From a checkpoint of a small transformer trained on Wikipedia.
Size: width 384, 12 heads of 32, vocabulary 4096, 19.4M parameters.
Architecture: LayerNorm before each block, biases, normalized queries and keys.
Training: a variant of Adam for these matrices, 637M tokens, 9717 steps.
MLP neurons of a small language model. Each row is named by its layer, matrix (up: input weights; down: output weights) and neuron, and shows model dimensions 224-287. Each number is 128 + 32 x the weight over its row's rms, rounded and kept within 0 to 255.
Before each neuron's rows, "fires before" lists the tokens most often just after its 100 highest values on Wikipedia text that the model never trained on; "fires after" lists the tokens most often just before its 100 highest values on Wikipedia text that the model never trained on.

fires before: "8", "9", "7"
fires after: " ", "|", "7", " |", " ("
L7.up273 [ 84 120  91 112 143 163 134 151 115  47 141 114  95  82 108 111 176 128 131 125 118 101 123 165 134  93 113 143 136 113 117 128 116 126 146  89 122 151 108 119 173 132 140 104 113  79 130 159 181 121  95 184 134 157 149 153  91 174  98  88 114 101 123 169]
L7.down273 [131 132 147 147 143 127 142  39 164 116 128 159 154 132 126 161 122 137  86 160  85 116 174 118 145 118 128 170 162 212  66  86 162 119 159 143 148 124 108  98  94 148  83 110 115 138  90 170  44 131 155 197 101 134  99 146 169 119 118 131 106 133 140 168]

fires before: " |", " ", " |\n", "+", "0"
fires after: " ", " |", "0", "1", "3"
L2.up836 [ 72 167 113  39 124  99 116 105 105 118 119 100 112 140 142 160 110 114 112 121  80 128 151 142 113 127 174 120 158 124 148 119 161  79  85 102 133 105 106 114 130 137 146 166 220  73 131 149 113  71 142 145  61 159 119 124 181 119 110 170  91 115 117 136]
L2.down836 [139  85 118 106 156  52  88  98 114 160 145 202 182 107 100  41 195 165 132 132 134 119 112 100 123  58 145 124 152 118 109 130 119  51 128 136  94 108 138  99 150 119 103  87 185 126  49 144 156 109 134 166 171  94  99 132  67 144 128 114 122 114  97  89]

fires before: "5", "2", "6", "0", "3", "4"
fires after: "|", " ", " |", "et"
L7.up557 [111  96  77 118  83  88  84 172 122 113 131 130 111 156 143 131 136  72 134  96 131 180 101 150 166  96 109 134 135 151 161 127 103 162 143 145  52 140 105 108 153 137  89 111 178 141 116 188 137 113 119 191 126 131 120 115 142  89 152 122 139 137 137 158]
L7.down557 [122 116 139 120 138 131  94 111 122 126 128  78 139 111  49 101 141 164 177 121 157 156 133 134 131 129 161 122 120 161 157  92 213 159  81 174  64 186  84  89 158  92 167 126 173 174 101 174 107 105 174 111 146 133  97 118 130 117 120 104 170  97  93 159]

fires before: "1", "2", "0", "3", "4", "ly"
fires after: " ", " |", " F"
L7.up400 [ 87 110  98 158 117 141 115 132 119  91 140 107 147 127  87 245  79 142  86 127 160 115 210 149 147 101 102 141 113 126 142 132 131 154 158 144 133 133  78 155 143 132 164  91 101 169  36 147 130 134 136  98  80 172 122 133 131 117 140  59 113 136 107 110]
L7.down400 [135 144 135 135 118 180 136 171 159 134 131 142 180 166  73 179 105 177 132  71 127  73 107 146 167 178 195  85 143  96 109 144 107 102 136  94  89 127  79 146 110 162  67 133  95 161  89 169 127 148 109  79  78 120 157 138 209  89 140 183 133 125 128 109]

fires before: ".", " |"
fires after: " ", " \"", " un", " and"
L5.up1482 [ 95 119 115  75 109 147 103 104 167 131 100 137 123  94 205 138  49  77  96 174 172  86 113 114 115 148  74 126 124  96 131 136 106 119 108  82 125 126 134 124 121 161  96  29 169 102 151 150 143 116 110  67 111 203  76 119 143  85 134 129 115  97  91 117]
L5.down1482 [129 141 137 137 197 120 141  96 131 156 122 127 140 182 135 118 136 104 154  74 118 168 161 156  75 196 146 129 127 132 181 126 158  72  92 111  94 105 153 133 182 145 152 152 127 144  85  72 136 119 177 165 116 158  86 175 152 110  63 121 183 140 154  93]

fires before: " |", "%", " m", "°N"
fires after: ".", "5", "9", "′"
L2.up1165 [ 97 108  99 144 160  76 109 148 150 147 150 123 152 149 113 112 158 123 134 111  86 137  93 112  95 161 130  92 154  81 136 147  87 205 138 145 135 151 126 122 106 143  73 139 145 139  97 119  58  77 178 193 178 145 118 126 145 189  55 142 115 155 156  78]
L2.down1165 [132  60 167 127 167 125 145 143 148 167 116 166 152 112 158 107 163  90 118 129 117 158 156  80 150  68 123  87 100 122  96 123 137 125 173  90 156 108 132 130  75 163 111 143  75 141  88 154 136 138 115 105  38 200 119 118 131 174 125  29 195 204  91 112]

fires before: " |", ".", "–", "-", "|"
fires after: " ", "|", " P", "-"
L5.up1510 [ 81 107 132 145 127 101 152 125 156 117 109  99 129 117  81 121 157 104 129 144 109 145 134 121 138 176 129 131 131 139  68 128 121 145 100 147 136 123 156 198 120  84 140  67 132  92  51 106 173 133 233 136 156 151 102 169 142 154  92  94 129 147 146 130]
L5.down1510 [131 161 140 158 185 192 132 147 108 104 143 138 106 176 137 100 107 179 124 146 130 112 163 140  99 137 121 154 117 188  85  86 165 144 173 170 158 151 125 104  76  87 150 176 172  54 173  80 135 173 137 180 148 115 100 179 220 136 118  84  88 151 118 114]

fires before: "6", "4", "2", "1", "7", "8"
fires after: " ", " ("
L5.up1426 [ 79  99 117 155 103 146 153 147 142 112 128  77 112 177  91  90 124 142  84 188 102 134 191  44  85 115 100 152 142  96 100 132 124  97  82 138 157 128 163 149  60 107  95 143 160 179 142 103 150 109 163 130  84 127  83 113  93  94 139 163  87 162  84 143]
L5.down1426 [134 139  97 121 119  98  58  80  99 167 107 141 133  96 151 141  98 130 109 117 125 116 108 137 149 101 132 185 173 152 123 138 120 107 159 113  95 110 131  79  84 106  66 189 189 147 133 185 130 129 132 143 143 151 141 126  85 164 118 116 127 143 155 125]

fires before: " ", " |", " list", "che", "."
fires after: " ", " S", " No", "T"
L2.up214 [106 126 116  36 107  57 165 128 170 151 104 110 100  93 150 160  80 158 116 119 121  89 134 123 100 151 137 109 158 148  81  90 125 100  92 102 107  98 128 164 104 112 148 120  80  86 141 111 185  82 139 117  98 192 130 173 112 120 179 118  46  57 133 165]
L2.down214 [163  88 155 138 139 139 159 107 174 138 130 112 117 173 107 140  96 112  83 173 178 101 110 113 113 116 112 153  88 102 166 118 156 131 137 115 148 188 115 178 161 137 151 216  78 166 139 137 118 153 130 140 123 151 151  99 150 164 173 125 113 115 102  82]

fires before: "4", "3", "ches", "2"
fires after: " ", "|", "3", "2", "–"
L7.up1087 [109 158 116 115 178 163 154 154 147  96 131 130 148 164 111 150  86 114 132 113 114 137 113 155 114  45 105 144 121  60 170 146 151 151  86  71 179 104 125 128 104 159 158 137 159  88 104 109 106  55 115 159 177 128 153 151  91 134 118 122 193  87  89  78]
L7.down1087 [127 196  80 101 161 120 104 154 142 132 107 112 135 131 113 126 114 141 110 166 124 197  80 137 120  88  83  85 118  67 172 161 158 152  94 133 118  93  82 102 116 124 113 125 151 150 152 171  63  90 147 122 185 139 109 158 165  89 106 112 114 131 101 154]

fires before: " ", "2", "1", "0", "5", "3"
fires after: "0", "1", "2", " |", "3"
L5.up488 [ 91 117 124 122 153 136 153 146  88 139 114 135 143 154 124 239  99 120  58 201 136 107 123 118 158  80  66 114 130  83 129 109 120 109 160  90  97 143 153 164 189 139  98 168 171 146 114 107  78  98 102 126 106 124 123 106 166 105  96 123 137 137 103 155]
L5.down488 [134 203 129  92  78 107 122  84 152 137 118 157 109 133 118  85 101 167 174  96 113 135 133 123  85 193 165 133 122 175 127 136 162 168  96 128 131 123 114  85  63 105 129 111 157  88 186 176 115 186 122 148 157 117 102 112 176 113 145 164  96 124 140 118]

fires before: " ", " |", " |\n", " Cap", " Director"
fires after: " ", " |"
L2.up644 [ 90 166 110  61 134 139 136  65  94 129  92  75 111 149 162 142 107 123  81 109 111 112 109 139 105  81 139 124 162 153 164  93 141 135 121  96 119 121 144 162 133 136 123 138 202 105 121 166 141  39 104 151  54 149  74 141 187 105 129 139 135 147 121 150]
L2.down644 [184 107 138  66  93  25  80 123 119 111 162 100 162 146 125 107 147 139 148 116 136 134 124 148 115 143 130 139 128 146 127 142 110 121  98 130 144 157 140 147 204 164 143  90 131 163  76 115 122 138 102 143 104 123 141 142 117 135 171  91 157 163 184 121]

fires before: "0", "1", " |", "3", "2"
fires after: " |", "0", "2", "1"
L2.up56 [131  81 125  80 102 130 135 136 119 123 143 126  86 203  72 128 108 135 116  96 105 110 105  99 191 101 106 122 165 145 145  84 133 117 126  98 122 138 174  41 153 177 127 100 179  80 183 174 181 108 124 168 138 153  60 132 151 108 171 184  86 109 137 132]
L2.down56 [154 114 151 131 104 133  45 113 122 129 118 128 164  84 135 101  77 112 166 183 145 151  43 116 120  93 116 110  80 149 121 122 179 170 133  91 155 180 158  88 204 189 130  97 148 126 114 115 174 171 160 152 108 129 155 126  74 143  85 133 191 159 142 112]

fires before: "%", " |", " km", " m", " sq", " ("
fires after: ".", ","
L5.up1507 [ 71 126 129 120 142  99 133  80 164  71  91 117 133 155 110 150 144 136 104 130 115 152  86 125 163 144 137 116 118  93 114 142 116 115 145  85 159 133 149 164  68  84 115 102 136  70 107 127 117  61 152 144 120 135 112 147 100 190  44  98 121 132 184  88]
L5.down1507 [159 137 196 139 150 120 169 104 148 165  52 105 155  89 135 154 158 148  69 128  85 111 118 133 134 104 119  89 150 152 129  95 102 199 193 140 112 124 124 102  60 158 144 105 104 130 190 108 146 138 129 119 107 131 185 122 135 183  94 114 151 166 150 113]

fires before: " |", ":", ".", " "
fires after: " |", "|", " (", "-", "3", "1"
L2.up501 [ 80 192  80 136 128  82 126  76 144 152 134 121 143 110 108 145 152 141 109 142 114 149 145  90  96  97 116 114 166 149 120 116  96 105  66 106 111 101 130 149  95 112 135 120 209 131  79 174 120  67 161 135 105 144 106 140 118 164 103 174 113 151 108 173]
L2.down501 [146 158  81 180 144  60 153 124 166 131  95 109 154 119  97  99 159 174 122 107 154 111 126  87 125 129 124 142  87 128 169 137 138  54 117 122  85 177 143 171 130 134 134 126 167 112 125 123 175 121 142 155 109 153  99 158 163 127 163 141  81  92 141 136]

fires before: "5", "4", "6", "7", "8", "9"
fires after: "|", " |", "–", "-y"
L7.up482 [115  78 138 100  98 121 163 138 144  70 126  99 123 140 116 165 162  87 145 104 115 128 180  99 138  90 172  97 193 118 146 115 148 162 106 139 121 109 123 169 115  96  99 147  59 125  91 189 115 106 110 242 105 192 122 127  89 167 119 157 129 189 175 126]
L7.down482 [107 135 145  57 110  69  80 100 155 141 143 111 117  72 116  73 109 153 183 166 162 202 131  90 130  29 120 160 144 209 165 154 122  93 135 157 131  81  89 108 140 141 140 153  85 113 182 102 138 168 114 100 166 111 138 137 155 122 118 126 194 103  93 145]

fires before: "0", "2", "1", "4"
fires after: " ", "–", " S", " H"
L5.up881 [102 165 143  61 101  72  92 145  92 154 131  89 149 162 126 223 143 109 107 133 138  73 135 114 140 125 140 146 144 122 133 100  87 101 108 137  87 112 137 105 143 111 139 130 161 123 117 113 120 126 168  99 123 149 116 123 111 138 164 112 190 167 104 148]
L5.down881 [122 173 126 154 101 113 134 127 170 128  83 148 122 159  90 104  73 174 154  86 125 139  97 120 135 126  98 125 164 160 164 136 130 104 135 112 159 105 128 134  76  50 111 119 151 111 124 104  87 147 108  92 165 159 127 231 166 115  83  99  98 139 107 130]

fires before: " ", " |", "%", " |\n", "|"
fires after: ".", "–"
L2.up483 [111 149 130 135 127  71 128 140 136 131 119 147 140 163  90  98 118 121 165 163 106 162 104 115  98 146 153 143 116 123 124 103 107 214 126 100  73 121 154 141 112 117 101 160 169 182 112 134 109  34 104 176 107 224  85 184 147 123  99 220 142 148 170 220]
L2.down483 [ 97 174 154 171 133 106 139 200 146 104 142 134 186  64  82  75 127 118  90 136 151 192 109 125  87 127 121 113  79  97  80 114 114  41 168  81 112 142 133 119 112 144 116 102 166 149 112 123 167 154 109  30  68  96 105 147 106 124 157  70 169 188 149 117]

fires before: "%", " |", " |\n", " ("
fires after: ".", "(s"
L7.up28 [ 70 154 169 164 121 143 101 109 123 105 139 125 137 132 125 140 114  96 121 134 146 131  40 142 181 111 141 181 177 137  88  95 112 175 106  85 123 157  91 141 107 116  97 127 173 105  83 144 116 105 153 110 101 134 101 194 120 188  70 132 179 125 109 105]
L7.down28 [122 120 151 142  82 159 130  76 181 118 128 102  98 208  46  98 154 135 141 113 106 158 141 145  98  87 167 150 117 119 162 123 121 156 159 169 116 166 132 134 124 151 122 105  99 100 180 124 168 135 100 128 130 168 140 102 169 115 139 120 121 155 184 154]

fires before: "7", "5", "4", "6", "2", "8"
fires after: " "
L7.up255 [137  70  48 125 127 101  53 129  76  77 185 106 119 125  91 108 165 116 112 150  93 179 154  94 169 107 101 171 121  68  59  81 110 138  94  76 127 154  84 149 114 114 101 108 128 125 124  93 104 142 136  98  89 111 150 148  84 159 159  96 102 138 137 158]
L7.down255 [ 88 122 105 117  98 124 112 167 139  90  91 196 102 114 120  99 109 119  97 144 105 141 124  72 145 160 167 105 141 133  89 141 107  80 195 130 113  93 158 189 127  66 124 166 138 115 104 151 243  83 136 190  91 173 173 112 151 133 162 154 155 128 140 107]

fires before: " |", "0", "av", "1", "200"
fires after: " ", "-", " G", " tit", " g"
L5.up1028 [102 139 115 150 116 130 131 155 122 138 105 105  76 163 136 134 113  99 152 194 176 154 137 100 155 127 130 124 135  84 109 128 156 101 159 165 100 110 139 154 142 132  91 150 117 150  98 186 194 106 136 134 111  98 109 176  60 129 131 113  84 167 149 145]
L5.down1028 [165 139 134 139 118 116 139 104 120 110 133  98 136 144 150  72 183 112  99 111 101 101  92 119 161 172 128 134 134 123 160 154 140 118 163 101 125 184 115  99 153 121 144 135 113 107 116 166  63 122  79  84  97 107 162 108 150 187 145 111 109 114  77  73]

fires before: " ", " Cap", " |"
fires after: " |\n", " ", " |", " (", " S"
L2.up1491 [ 94 126  79 109 100 107  84  83 104 107 102  79 113 129 133 133  61 122  79 145  62  89  80  98  79 126 126 124 125  87 160  97 129 116  86  94 115 109 129 147 155  95 104 162 122  92 103 147 141  49 144 157  54 168 125 121 195 147 120 182 122 163 107 125]
L2.down1491 [116 155 124 166 117  71 162 109 151 160 119 137 155 199 161 122  73 121 136 137 100  99 133 142 105 106 133 128 118 187 104 142 170 176 134 120 143  51 134 140 154 101  93 167 138 146 185  97 111 104 118 163 168 179 121 161  96 188 112 186 158  63 187  99]

fires before: " |", "0", ",", "5", "3"
fires after: "+", " ", " |", " /"
L2.up1353 [100 139  99 158 127 176 159  39 126 127 119 126 122 151 118 109 119 117 148 157 127 126 125 168 138 162 136  63 174  79 103 114 210 107 131 129 110  97 112 120 114  76  90 188 162 133 137 163 126  97 127 184  81 118 127 119 121 160  89 118  83 158 211 100]
L2.down1353 [ 92 146 159  98 144 105 121 104 114 143 146 116 115 169 139  95 117 210 106 125 101 120  77 159 103 124 108 102  68 117 135 152 139 135 103 173  96 165 131 104  88 176 120  91  91 100 170 123  67 110 198 106 190 149 168 135 147  95  62 100 129  94 168 116]

fires before: " |", " |\n", ":", ".", " km"
fires after: " |", " ", ":", " +", " P"
L5.up1502 [113 147  90 116  81 114 132  98 117  56 118 138  85 118 125  97 169 171 118  74 108 125 151 110  99 184 148 179  87 150 126 109  59 176  97 114  75 142 149 142 135 125 113 117 115 195 118 145 143  94 133 107 110 174 147 151 144 146 115 150  99 126 131 111]
L5.down1502 [140 162 105 138  71 163  73 147 100  60 105 147 197 193 168 103 110 117 125 146 143 153 123 166  97 137 111 106 150 176 126 115 111 114 141 124 129  90 138 109 151 121 145 128 100 110  93 183 168  53 147 142 149 168  57  65 145  55  94 122 124 189 156 143]

fires before: "2", "1", "3", "6"
fires after: " ", "|", " |", "1", "i"
L7.up639 [ 96 165  75 130 115 117  90 163 226 151 150 132 140 157 138 181  75  66  80 120 121 124 199 177  72 102 109  89 106 126 121 102 101 113 124 106 127 145 117 153 104 118 121 100 124  91  97 148 138 100 148 148  84 102 120 128 181  94 146 154 192 142  94 138]
L7.down639 [141 105  42 138  83 118 140 106 174 120 149  98  98 106  97 164  40  22 206  61 144 101 133 187 113 154  96 106 118 180 142 102 138 164  97 156  65 126 100 130 103 113 165 136 144 124 125 159 106 113 129 186 154 140 101 160 167  63 103  97 148 124 114 213]

fires before: "8", "7", "9", "6", "28"
fires after: " ", "|", "7", " |"
L7.up666 [ 93 150 123 110 167 150 141 142 135 109 175  85  95 167 108 122 113 122 144 139 149 154  68 111  99  87  97  76 174 119  88 164 131 111 107  50 145 131 116 163 191 103 110 148 133  70 127 150 145 176 149 140 152 145 174 154  94 162 134 113 138 173 134 130]
L7.down666 [106 120 219 125 126 177 124  96 117 123 180 144 167 115  72 176 147 121 178 149 124 107 147 183 135 188 121 109 132 157 139 126 127  79 142 152 159 149 161  42 112 132  95 154  97  69 123 146 153  92 189 133 122 153 133 147 114 128  88  79  85 102 150 129]

fires before: " |", "(s", " in", ",", " |\n"
fires after: " |", " P", " r", " Writ", " f", " End"
L2.up1073 [131 161 121  59 106 133 115  83  46 102 113 130 114 147 187 165 100 155 111 104 133 106 144 124 133  88 107 123 110 171 150 135 155 163 103 101  99 105 142 130 163 106 168 138 135 120 148 200 164 130 146 150  99 152 160 134 156 193 172 201 108 124 136 123]
L2.down1073 [ 62 168  83 131 110 135 142 112  86 106 154  90  83 153 166 150 205 118 166 105 174 112 142 162 187 143 123 121 118 168 124 131 112 112 126 141 103  92 144 117  95 100 138 133 116 173 109  88  92 119 106 156 129 158 130 153 171 165 133 131 130 156 160 175]

fires before: "4", "5", "3", "6", "24"
fires after: " ", "|", " |", "et", "–"
L7.up930 [ 83  79  61 142 103 156  93 154 102 105 152 104 148 129 112 153 166 141 176 143 128 165 112  94 128  88  66 120 111 170 110  99 175 133 127 100 106 160 120 122 105 102 150 198 102  99  94 165 140 125 133 135 132  91 111 138 149 177 146 183 158 182 175 112]
L7.down930 [180 154 128  97  84  93 126 157 117 130  99 144 204 124 117 118 140 157 108 185 131 187  67  96 100 117 107 170  83  84 106 128 132 166 160 176 172 152 130  95 161 117 149 136 117 144 142 135 101 110 180 115 118 198 117 173 116 102 132 123 138 122  56 125]

fires before: " |", "0", "2", "4", "3"
fires after: "–", " /", " ", "6", "1"
L5.up689 [ 72  89 119 164 148 161 177  92 107 135 111  96 107 115  80 112 164 119 122 130 129 111 101 116 133 157 136  74  92 140 135 106 152  97 131 106  90 199 135 145 150 126 129 175 121 128 120 158 136  85 114 128 120 133 121 102 163 180  63 161 107 175 168 142]
L5.down689 [142 149 149  96 151 109 153 161 135 111 159  83  99 129 144 165 140 101 120 133 213 134  87 169 110 170 132 202  60 115 148 134 108 144 110  76  91  69 108  71  79  72 179 150 144 107 133 151 162 172 166 148 160 112 144 134 146 129  88 129  81 154 124 132]

fires before: "0", "1", "2", "4", "9", "7"
fires after: " "
L5.up1449 [146 146 135  64 103 132 112 112 158 116 153  98 119 150  97 125  86  69 147 141  95  63 132 135 113  54 146 188 169  85  68 106 108  47 123  83 131 131 121 192 122 132 161 160 176 139 148 150 141 115 148 122  96 144  85 179  94  83 107 165 133 171 163 141]
L5.down1449 [128  92  95 164  58  70  44 114 106 125 131 109 138 145 133 115 151 160 153  75 165 175  52 139  90 141 127 119 124 134  96 133  75 126 173 108 156 168 123  67  37  94 107 122 124 137  93 114 121 163 120 131 145 127 181 146 125 171  77 105 116 106 142 134]

fires before: "0", " ", "2", "1", "3"
fires after: " |", "0", ";"
L2.up1247 [ 37 146  89 120 137 108 115 102  57 144  92 104  99 143 130 127 131  87 148 133 154 147 122 106 139 125 127 173 199 122 134 111 146 108 119  77 129 105 140  72 110  99  77 166 164  85 147 115 109  70  91 141  50 146  84 171 174 116 136 141  82 132 152  79]
L2.down1247 [109 107 135 108 111  76  91 148 144 114 113 121  96 143 142  92 119 119 121 154 122 101 111  86 122 109 117 179 175 171 135 104 172 124  69 108 138 190 116  63 123 131 163  76 230 148 130 150  77 140 114 121 170 145 137 118 148 163 159  94 119 185 157 129]

fires before: "|", " |", " ", "-", "age"
fires after: " ", " |", "1", "0", "/s", " m"
L2.up1445 [ 99 133  81  39 100 144 153  98  97 144 110  98 116 148  72 133 131 143  96 139 131  97 127 100  80  51 148 106 193 144  78  69 155 135 148  92 145 155 122 145 106 150 101 150 191 140  99 150 194  66 162 167  95 145 144 107 129 160 140 182  93 112 134 158]
L2.down1445 [ 78 142 144  52 176  84  89 110 136 194  92 119 103 171  88  37 142 128 106 134 100 141  99  95 149  81 163 143 164  80  93  63  63 122 162 142 110 148 154 155 161  94 127 125 144  86  93  70 153 151 163 159 140 141 154 156 147 148 145 160  97 134 111  87]

fires before: " ", "0", " |", "3", "1", " |\n"
fires after: " |", " ", "0", ";"
L2.up1210 [ 89 176  93  53 150 112 121 100 110 149 124  91 106 230  83 137 140 103 137 136 100 151 144  84 132 141 161 132 160 141 143 114 156 135 133 134 138 145  73 152 100 138  98 147 182 133 159 178 100 107 150 150 131 212 150 156 180 126 115 150  49  72 118  84]
L2.down1210 [135 121  91 171 119 185  64 105 132 143 152  80  85 166 174  59 102 115 114 151 130 101 133 117 162 160  74 121 144 162 123 125 106 158 114 100 163 161 134 133  86  93 161 169 163 136 186 139 162 144 147 139 139 133 120  86 150 195 127  40  99 154 139  86]

fires before: "4", "6", "3", "8", "9", "2"
fires after: " ", "–"
L7.up257 [107 118  75  66 110 129  90 142 109  88 169  90 117 148  91 165 155 101 144 130 133 152  84  93 147  88 101 151 111 100  85 174  90 111  94  99 150 152 100 145  98 113  99 149 142 151 131 208 118 151 185 190 101 135 115  86  85 181 105  77 170 105 153 133]
L7.down257 [ 75 142  89 122 101 119 120 166 114  97 152 108 107 135 121 135 133 122 113 121 116 122 112  99 136  97 117 147 116 117  98 115 115 135 109  98 119 123 127 162 111 104 133 142 129 157 102 136  97 106 157 156 119 148  83 117 119 168 105 131 150 121 142 143]

fires before: "0", "1", "2"
fires after: " |", " (", " in"
L7.up105 [ 43 133 125 102 112 137 119  91 149 135 170 109 129  84 163 147 109 102  88 107 142 162 130 103 158 137 139 202 119  85 100 100 140 136 122 145 117  99  74  92 124 154  79 150 149 170  96 229 159 137 125  99 142 186  34 184 153 180  51 118 114  88 154 117]
L7.down105 [120 109  98 105 125 139 163  85 118  84  88 167 145 104 122 174 128 154  84 161 174 153 121 253 124 123 132 164 128 175 123 118 116 109  94 180  88 112 130 140 111 148 142 176 132  72  94 149 200 155 140 126 180 123 164 135 154 122 162 115  96 115 169 153]

fires before: "9", "10", "8", "le"
fires after: " ", "|", "8", " the", "che", " |"
L7.up798 [126 180 122 137 140  97  82 108 105  90 132 149  94 122 165 158 113 118 136 122 125 157  84 136 131  79 109  99 139 141 139 115 132  96  61 169  61 141 107 141 158 103 148 102 174 156  97 135 122 118 161 157 152 161 127 176 111 145 129  67 127 112 102  86]
L7.down798 [151 133 136 107 121 106 137 139 181  93 165 161 178  55 151  59 123  76 115 138 106 102 111 147 112 126  48  84 106 134 135 131 175 126 148  97 102 180 120  56 169 147 171 155 152 107 106  44 108 120 145 131 138 126 183 100  82 106 150 166 104  78 106 126]

fires before: " |", "0", " ", " |\n", "1", "2"
fires after: " |"
L2.up1337 [ 76 150 108 119  93  99 153  51  92 114 145 109 106 159 137 121 129  50 140 156 129 133 164 123 103 146 142 130 204 140 118 108 126 164 120 104 128  84 103 106 164 128  85 133 155 140 145 123 114 137 135 147 190 183 135  76 142 199 109 119  75 128 123 130]
L2.down1337 [116  95 133 165  83 181 147 133 156 133 138 134 127 132 160  91 140 101 123 129 152 103 166 145 103 140  61 116  98 105 135 200 142 142 174 107 139 107  84 122 120 148 126 203 141 193 143 116 107 139 106  91 151 111 190 105  97 177 118  67 185 174 119 157]

fires before: " ", "0", " +"
fires after: "0", " |", "1", "2"
L2.up316 [113 174 122  81 116 137 103  70  77 140 151  79 146 174 106 129 143 114 126  99 117 138 134 193 132 165 134 162 157 158 153 113 129 113  97 130 153 149 104 142 126 158 134 182 184 105 173 123  38  88 123 175 132 107 133 130 172 120  78 106  96  61 111 164]
L2.down316 [ 95 125  93 125 118 104  73 109 133 114 125 134 110 187 133 153  92 164 119 115  83  84  87 174 156 121 136 171 139 158 109 124 170 159  92  90 158 178 144 123 196 139 162  86 156  88 128 114 167 116 137 156 143 149  97 138 139 202  61  84 169 138 122  98]

fires before: " |", " ", " |\n", " Goals"
fires after: " |", " Apps", " Goals", "2"
L2.up1014 [103 117 166 129  76 146 142 105  44 102  62 103 141 173 122 176 145  79 106 107 116 118 185 110 104 183 147 174 102 162 141  69 155 179  61  95 107 101 137 108 182 124 127 157 211 130 111 137 100  94 124 168 108 190 151  69 206 126 123 200 141  56 186  97]
L2.down1014 [132 178  63 124 103 123 107 161 136  81 153  83 191 144 129 113 147  95 129 113 100 171 123 101 185 108 113 124 130 148 122 132 129  73 162 156 143 110 138 108  84 110 148 145 148 102  94 119 186 111 150 148 111 121 122 106 102 129 136  82 123  61 189 119]

fires before: "0", "1", "ing", "2"
fires after: " |", "\n"
L5.up1125 [112 146 103 113 123 100 137 107 116 107 161 160  76 113 140 140 160 185 119 141  76 124 173 122 111 105 133 128 163 136 166 112 117 146 143 127 173 140 162 153  73 124  79  97  58 113 163 144 122 128 125 208  86 105 113  86 221  94  31 123  68 181 152 155]
L5.down1125 [118 104 141 223 163 109 110 157 135 101 112 117 172 149 117 138  88  86  73 206 154 116 167 169 110 131 116 120  98 137  92 144 189 144 107 143 183 166 170 120 112  48 206 110 163 148 165 116 109 120 110 136 110 131 138 120 119 124 200 135  97 154 118  69]